python train.py --num_hidden_layers=10 --hidden_size=320 --num_attention_heads=10 --num_key_value_heads=10 --head_dim=32 --intermediate_size=640 --vocab_size=8192 --hidden_act="swiglu" --norm="rmsnorm" --norm_place="pre" --norm_eps=1e-05 --positions="rope" --rope_theta=1000000.0 --rope_fraction=1.0 --qk_norm=false --attn_scale=0.177 --bias="none" --tie_word_embeddings=true --parallel_block=false --init="uniform" --init_std_qkv=0.0212 --init_std_o=0.00475 --init_std_up=0.0212 --init_std_down=0.00475 --optimizer="muon_variant" --learning_rate=0.00658 --lr_mult_qkv=0.5 --lr_mult_down=3.0 --beta1=0.93 --lr_head=0.00547 --max_grad_norm=2.0 --warmup_steps=200 --schedule="wsd" --decay_fraction=0.864 --decay_shape="linear" --final_lr_fraction=0.0 --batch_tokens=[32768, 65536, 131072] --max_seq_len=2048 --doc_mask=false --train_tokens=902600000 --max_steps=12500 --dataset="wikipedia_en"
MLP neurons of a small language model. Each row is named by its layer, matrix (gate and up: input weights) and neuron, and shows model dimensions 192-319. Each number is 500 + 40 x the weight over its row's rms, rounded and kept within 0 to 999. Numbers have three digits each. A neuron's up and down rows have the sign that makes its largest values positive.
Before each neuron's rows, "fires on" lists the tokens most often at its 100 highest values on Wikipedia text that the model never trained on.

fires on: "==", " ==", "===", " ==="
L5.gate217:454512493499478549489562450522529475426500528503489443543449502510462537543478492508468444497545565415523523513538528532479499533536575463476490530566554507515446508466569405505513424504559507436459564442491483555535465509464492497398496566541480482486492517567568553501462527453483522415523514482522474514477535496465452438497501457588583497509569571488439474479551483422436550453550
L5.up217:491469502508484552549551481494509507569565496491525493485486524512451442500478494492464473475521542460536534483593490567522508513474560500571493506598543477504456465478487450500479468485460477452505550430495459532597501515493447547425425492515495437523522447562501528474471532419473453475563441509519483535407472503459486441545436429556550482478558627530455512490522504474501566516511

fires on: "re", "st", "ing", "e", "s", "ed"
L3.gate508:513524500552472527421527486493547476482552450505531433509480539477500470474487546488464539485488580601533508625502491514554509525480480483520474448544418461497503466522468504525493543496405500476501469524492477454489492529432486474460451479457443497522495526464416546514483497496492551540413499486510494519489489469461401488447508482519531533540577512514472524488541412470440515499475
L3.up508:493474511461550502523555526439457542587549465502476520531555492476509519482513438477476596501542465507488548571532580425522524487544530485505502516482521487470497509561485524510450470486512513493487470533458543471502569487574448463484485484453609557498556503509451496527506495500482559504577479504533584507475537544443458458488470494490505495501516497528480489516485418424545577505540

fires on: "st", "il", " St"
L3.gate619:557490518493477528428481500499454476514457489455488495460493515454543515466532530477548499522414504530553494566459515489496592515489488526531500467484453386513506518517498439545494524537532518490509521546558509556551480510581514527500449446502472587501531483468457491512590514505509511509499460433453521463539552508474440568577502499460509515537465568490557515523534474488556493516553
L3.up619:500513469503489482519503496563502626487504516423476471430469489470572515459471515533514480462557471510467474588522501499489444465490513492486500495502502522481533540495456543509454522571434474510545464527530575508504510516515455489497500448511603465542446484514508477556428516486513454513538551458526487508454516499527469493473455488528409461547491501492526609528490584481539494495578

fires on: "e"
L3.gate318:487494571522527544497514481511572457511526466506528431519485456514496498467495511538492544451494515511521493562488491543548520438526524540535467457510495537542473487517557475498503464546476457460491466507517538487473486491484501550549486509518425460502514468493551523468531473595477443600473502494388451514455518551443496467420478477463501535463444469479548549509526487564469613529462
L3.up318:498581548528520501470502564506507534543577466557516484546506383551540487465528543521539511513509554558494539559529466458489482445483566488576491454531508516489445526588538480540472466531482462526552490597480526538438464392481474507503482518516539480524571517562517451500530434526435514422569546587461412503476511483482548541525489502546493484476503472462492485498540528487483473511510

fires on: "e", "s", "ly", "ed", "ge"
L2.gate623:553480522490475548508562486608514492464521507472475521581530480559370462464512501477513509449525541476482517611478507474432474453493527467567473468498502530569553437491515449473515427488508503557503539521573470526469519537462600505476528551644491519481476478556555529491471466483456483536465515461436490440496469506504525421466454549479491533505518483503487457481495472538514542558483
L2.up623:466451400544496498564486489470579492493568482528519527476549472498453479455426511472454508493439522445482414534534518506470544493496552518443455438594484498506501522553501468483534457527367502508557424474463499492466496561530491548517490445463448454529408456512442472519492470570539528519444551509500463499497569509451509533489467467478522502469481525471461448469543588480513462522465

fires on: "s", " Cup", " round", "al", " Assembly"
L3.gate253:462431460480495493561496522478551551540482446546516512557477438550488431502518608480520455448505466524428501524522520526506467454540497509487504526532559548548502475473551599508476486569490523558508430481449544476517506430551465487473503426585514537518494481524481507480505522454529511504503494487520509518554411492515494520546508475521484515566481524473535411485486523472496493541569
L3.up253:585458486467454567545530487426528514515503509488497494547437472507545536467502503477488536477463463451460436461505465517431524458513475498533536538566570461469451473479466472524516476447492540522560569449469424464492525518473558511551543469549543486485515496540538539507500523452522482506532438511531513488579486505556473413509661478516551569471456467566575536529490519552548398480525

fires on: ",", " |", ".", ";", ")", "\""
L5.gate361:517488464542486544491612443497519517504559455542443505492527455540544520502531446441464488576547478499443458451481460515455530556510519477441505515527535401492457544461474537482468529432513474511581524507506518503489556465527481503488535509427541459578487501490524517450520540490500427524497515509543508512487565495552445635501533550483553476553535493484511449527472579474501521471443
L5.up361:509491519464481582502525468486467525483494455522498492544460435475529450514506412486509480499511574577543556501465450537522493502519499542492435468485482460500502442451499513461476539486455515471478499512477514455526445499472465539457506485499534474546483500468487498485511456494457488427581497481524536491561447559488496425453464526511491520460509588511493514558547554540379480547490

fires on: "%", " amount", " million", "---|---|---|---|", "lot", "fund"
L2.gate490:548541446480501496493492557594532559548594529548554518548533480467494459557504490521496429561515485448567547485512587416568500558507473568459550513499478505450505495512535555482494577453504459525453519490459527508510458519520468518476499508550481452470532413506511552519478486552537466493494474553491508527483514492538500576457498520495537473512469504476462492463504462451507486488547
L2.up490:444518458529521465542550474483528535474562518511493519505505518428461512560487496526517410527476532456523494436464573491507579508452478559461442445497489570497472524516525583484537522445533535495467521485519502534504544478546420493492459461489527436478520489420507512541475488531529485521471486449550532489568532488449450493495494398499566523434465494572472471629476512471438475450449

fires on: " at", " of", " from", " degree", " attended"
L5.gate495:534581525524565433539514471422453515432526449564526535471485514477498473498479529509539497471586500508514514548507464515473501487431541464538483514519502503439500483492536542542479481455495483430509458432479480426538445492490476406507470548510494558510444532567428430569497472563549468571565501491552494484554572537521472576429465461509574573510483524448490490491463482483460562414547
L5.up495:464473499538440465510440457503491491455454460504537559507472508475450479526535530487480557528519534521489520490577448533564520499505508476441511464544542524543515473463498486474469514539498519494448427452459482493543412525492494492538533458522475540442510519481526460508539444537505547448470509466590514482531493496369486463468475460485545424509511442462569487532469491464483456495493

fires on: "er", "y", "on", "in", "s", "ter"
L3.gate66:517425491504498506459489458485434488454465501469427450422501459462502510383481492492502384466518511490498483496527539570475557482406441462520411477547496516510581483505502478546490496538495482447556543515475553498524564622472424467457533554560475505540497483519509572560510433508498565419456483502474514488483507547462480454474467540483451520586494420599527493545499463535493485555523
L3.up66:545498508516495448539459524506543533470501462524543522421533484526537497463525470578533516388420509497534578522529479533494560559478504554521478484455545516420526490496461467515521499532433515519560480484475581500510482517470466493482407530452464580509498462547443495512454491499477543511486484499517525453547490511529496428486539479543488516516483498559502484537417477674520514579528

fires on: "es", "e", "des"
L3.gate58:524525508532513479477449587478481465489466463518497484541469442538476486507554482483409460500473577468542464526470523593515442568593449560469493524474421495497483468463483486454531478527443527540446474497469529511478460501515427481527443451443470528483424451461511560566583537472513501605488444516542509464459495472472457500490444470505444470533511462473494536543559517515501462570523
L3.up58:450548453477508522514450507564496457524474420520575378492503414494465474459477471537528472476439551571496474543547493550489421537534550507518522496455541509597504508529549488520487503481484557523495479488531509525350507491529497483483445504467495530520526504445504559490506518493508497529501473466470369493504481463452529483520560538535475471483487465554426507468521524503494465545574

fires on: "==", " =="
L3.gate197:480523537521500465506638429520494410609522424566503471511474515490489490511519497505432500472515508528503511525554550531494523493543496462497504517521577466450455462496561377466537454514476488414480490470455496515571526493485527498448503537518500497507501473581459540474469533419496485475537477459517450521455509516475508479538467485521474427554564624499527518515560525426521542536530
L3.up197:416510477486520459515625435491555459585585475527480467524484479522482517506534510466427502487485522519478549446523526553477543510522482469538484520532558474497397483506492439482539450469491532423457529448472509493534494527454514498418463535565505485452532462552481526464485573421510472460561485483548414534474551519485519470532455451536487447544532620505453525473497503460531553547562

fires on: "s", "d", "il", "or", "–", "ill"
L2.gate61:462491537488489564480492472514545530489459532464453511511507627453489496506515437560494460531484512521566487503496564516519553447492443451497476532508510472568529410518575481519424461488431529566509473479526567587514511433525456477524499517554473493488486463468520555488489545550506443555545470521520500509594510467452468434454565542504490561493412477536530493465539502500506586472451
L2.up61:507483513553430502541487498534590509539477466460520474425501562496528515483502479555481540504484447467507473534492500489489422437532488554451475498509497509492481493470426536527520454567472555503490543436516561479505472500428387480572423537522458432457487440477543457469494534531487522476541497385535507531591513512527536476498511486483560518469520456515527588485487446474470481539507

fires on: " at", " of", " from", ":", " attended", " with"
L3.gate367:500555474533551514561536502471549494541435451516449535480514502385519537524504507491579482430562492457559504477470535458450522532488498560463531520467542467532582460472513589532554578497466465479503517546503497421508538446554452436548589397529462507572480511498440487527543509506531558572507466460609442546502518526472499480472475426473530517489523485473498497478484433542480513478524
L3.up367:493453486546551428566569467548527517556430512491493549488484502472500484466516516468461557530551522583542532522503502523458543535471448496437523519534437530523578482505543550526530427470501461496459460495578565490574504526452507489455518407523475605478475510490484474429556493437517566580523421486553434514511524567490538480516529518427525510491560462529470465454456465552489565511492

fires on: ")", " on", "\"", ";", " that"
L3.gate515:523497562431545484479447444447392525448534536511494480500552484480532441474466511484495458476496475569491486473501397534513454491517529529464458513495486503465496521506547524473495464505537445518552528489492519447458441485521536500455507483535522434522458493573511530498420416433481499513481539548480485558555515493507522559487502478572469453509406501497491509530472519528479483511510
L3.up515:502483517526476518523503562495510535519523475457505504509473523504574549516464532502484486473530552532502485470449447507579490590502521527473464512557421473463480521496534558479460522518458486460542587526422507508472478524513496464489555447483545527490488511442497506527548561513504439502547453514529535483565559464520498436482484432574460464569495574420431522490499558511475502575509

fires on: "N", "ud", "el", "i", "ctor", "w"
L2.gate86:479569483485497539486467389512528500536510546510511557521487502510499514449563447458558573557482521474477471550471532530482447471525542466495541518469491568515445469487523515484459520467475544503522428470455526466519480529485501404489460511441517481521486510525450512505524435481523498502550482480548577455540557543560412526501421504463506510468553471491559584518523545462524426477483
L2.up86:541537547464517509481507484442484513484617522519540512530476488437491475491495530454478477460505503550557491456475520490520558524527518490476545522454517528453508520442501487467488479495484503455471464401506548471428574524498460419569464562474534567514574543503559479453497496569541549563539566486480387595462537427515444488448485491500488473499531449558520513527536488440496580541449

fires on: "st", "d", "rt", "ster"
L5.gate316:518501498532458457453534513471550503450517558381483525527492499528466528482508462495565464453507538546462488528491526474462546551392538545522522559473491483484466537456476471492535507541454517462536501517540476576491469586446485461530520569532509458432521451520510449524586475478533487525529520496516538509523547477469490537490453472521537434568605467526499498490497525435567445530564
L5.up316:515490505494489503421431524588503588500549530485465472564553477492485470472535433510488557496483444489482530522421485537568621514481481559494491470510437517493533502523504491512446559531472438479431549531528561479527396526526504449514464492511548494451479618571458469478508493508542497524550498521507549464521529469478476439467487482468522482496475522517553526443516549513580481519468

fires on: "a", "t", "o", "s", "an", "li"
L2.gate68:552492508454521440454557435476575512526483492575575478466463580414532453494543536490629530500487485473465581551483412518457506445571527416516490482502412470471408522477500494534489474546508458483502440525513457452488554478484513475492511522567548569492482510510548537512452506528522525486552380576497463482516517441558484421467524521425479476522510571479509464519503476464454476482483
L2.up68:475460450560537446567537578502573550484522483547544399508461543487453515530535548487553505535470484428495445501465507520459502525519486464565542532469514565418470534547517493446478525466514501525528480518493563509511515477520466555456446535476413538470503524457521520456451572539492472517495517484598474485475510543455485462472507503478459449481516508525449567472546547529554486518530

fires on: " known", "s", "al", "ly", " career", "in"
L3.gate347:480506521434439556491488511486503518507459446536508421535547556561592500530570464541575478541438554526507512530556474480510497466561456456551477518577490528502455541459470533533446574522509532499486485481490503482499550534512523470462522460550507513485486492442525499446558519508451494462478593506454478494490497485592550456519424534491578426568502558474476508542504546540503495518574
L3.up347:543487512409536570572542519511505428530491482523510535483494503428457518448524520521515447553496505513461525505474501593480559519600526554522500558442467557435567510498476491503489422402473513461500536532506538520533511422440469557536523567503481381445529479562463537441519589542524449397517496471562567530517501461504491592514587477450458490495488537518539460515528436490490451512527

fires on: "s", ".", "t", "ch", "ment", "ed"
L3.gate472:548505538544384443501450495448587511520497416508474482429495543483519474450521450493496521461522455500476511562474483513466535440512518461539476484467517447414507429444455507544484460500506557472531512585510525505486499521482514495473534518580483486557542460491415497471578497485503521506427471532459495465473450450619530498539451496457482524507481562482571470577520543544467540470455
L3.up472:478455491513462539529465457491559466493477483515420507509510516451538551481516528516492514473412487475438476499495492583467499500459502447449470559465495531497505478456405540498424442534567555532565455488471511566568518441531513501536494487444476473554519443476474500491519501526431514562444472493521450463485486576562498482499522521544381515433466493554425550500476497535578494502530

fires on: "at", " place", " medalist", " medal"
L5.gate304:523487511595482470530432515513509531486427572453533466508519427414411529514536477542493451609487516496416501466518438530534541570410523477534569518485485542498539456449439502498492518563423501511438505510495456433471562570513434479454473434509528500552414561531524460546472502499518447502507462520537526466494531510524494503509520492495461472446486502518496561517524500506448441479587
L5.up304:481463431479478510492447527506485574610429504442473447486523499515507476530467479495521464528442455459499502528518507477519440539431411481539566409484471497519533552425504595555551569576559435474426500478456464504511500552456479439459518538496499512501539556568502457500536530544442523531511522435490523450491449491444471503537566576539464488509520448561522496528519502493386501526549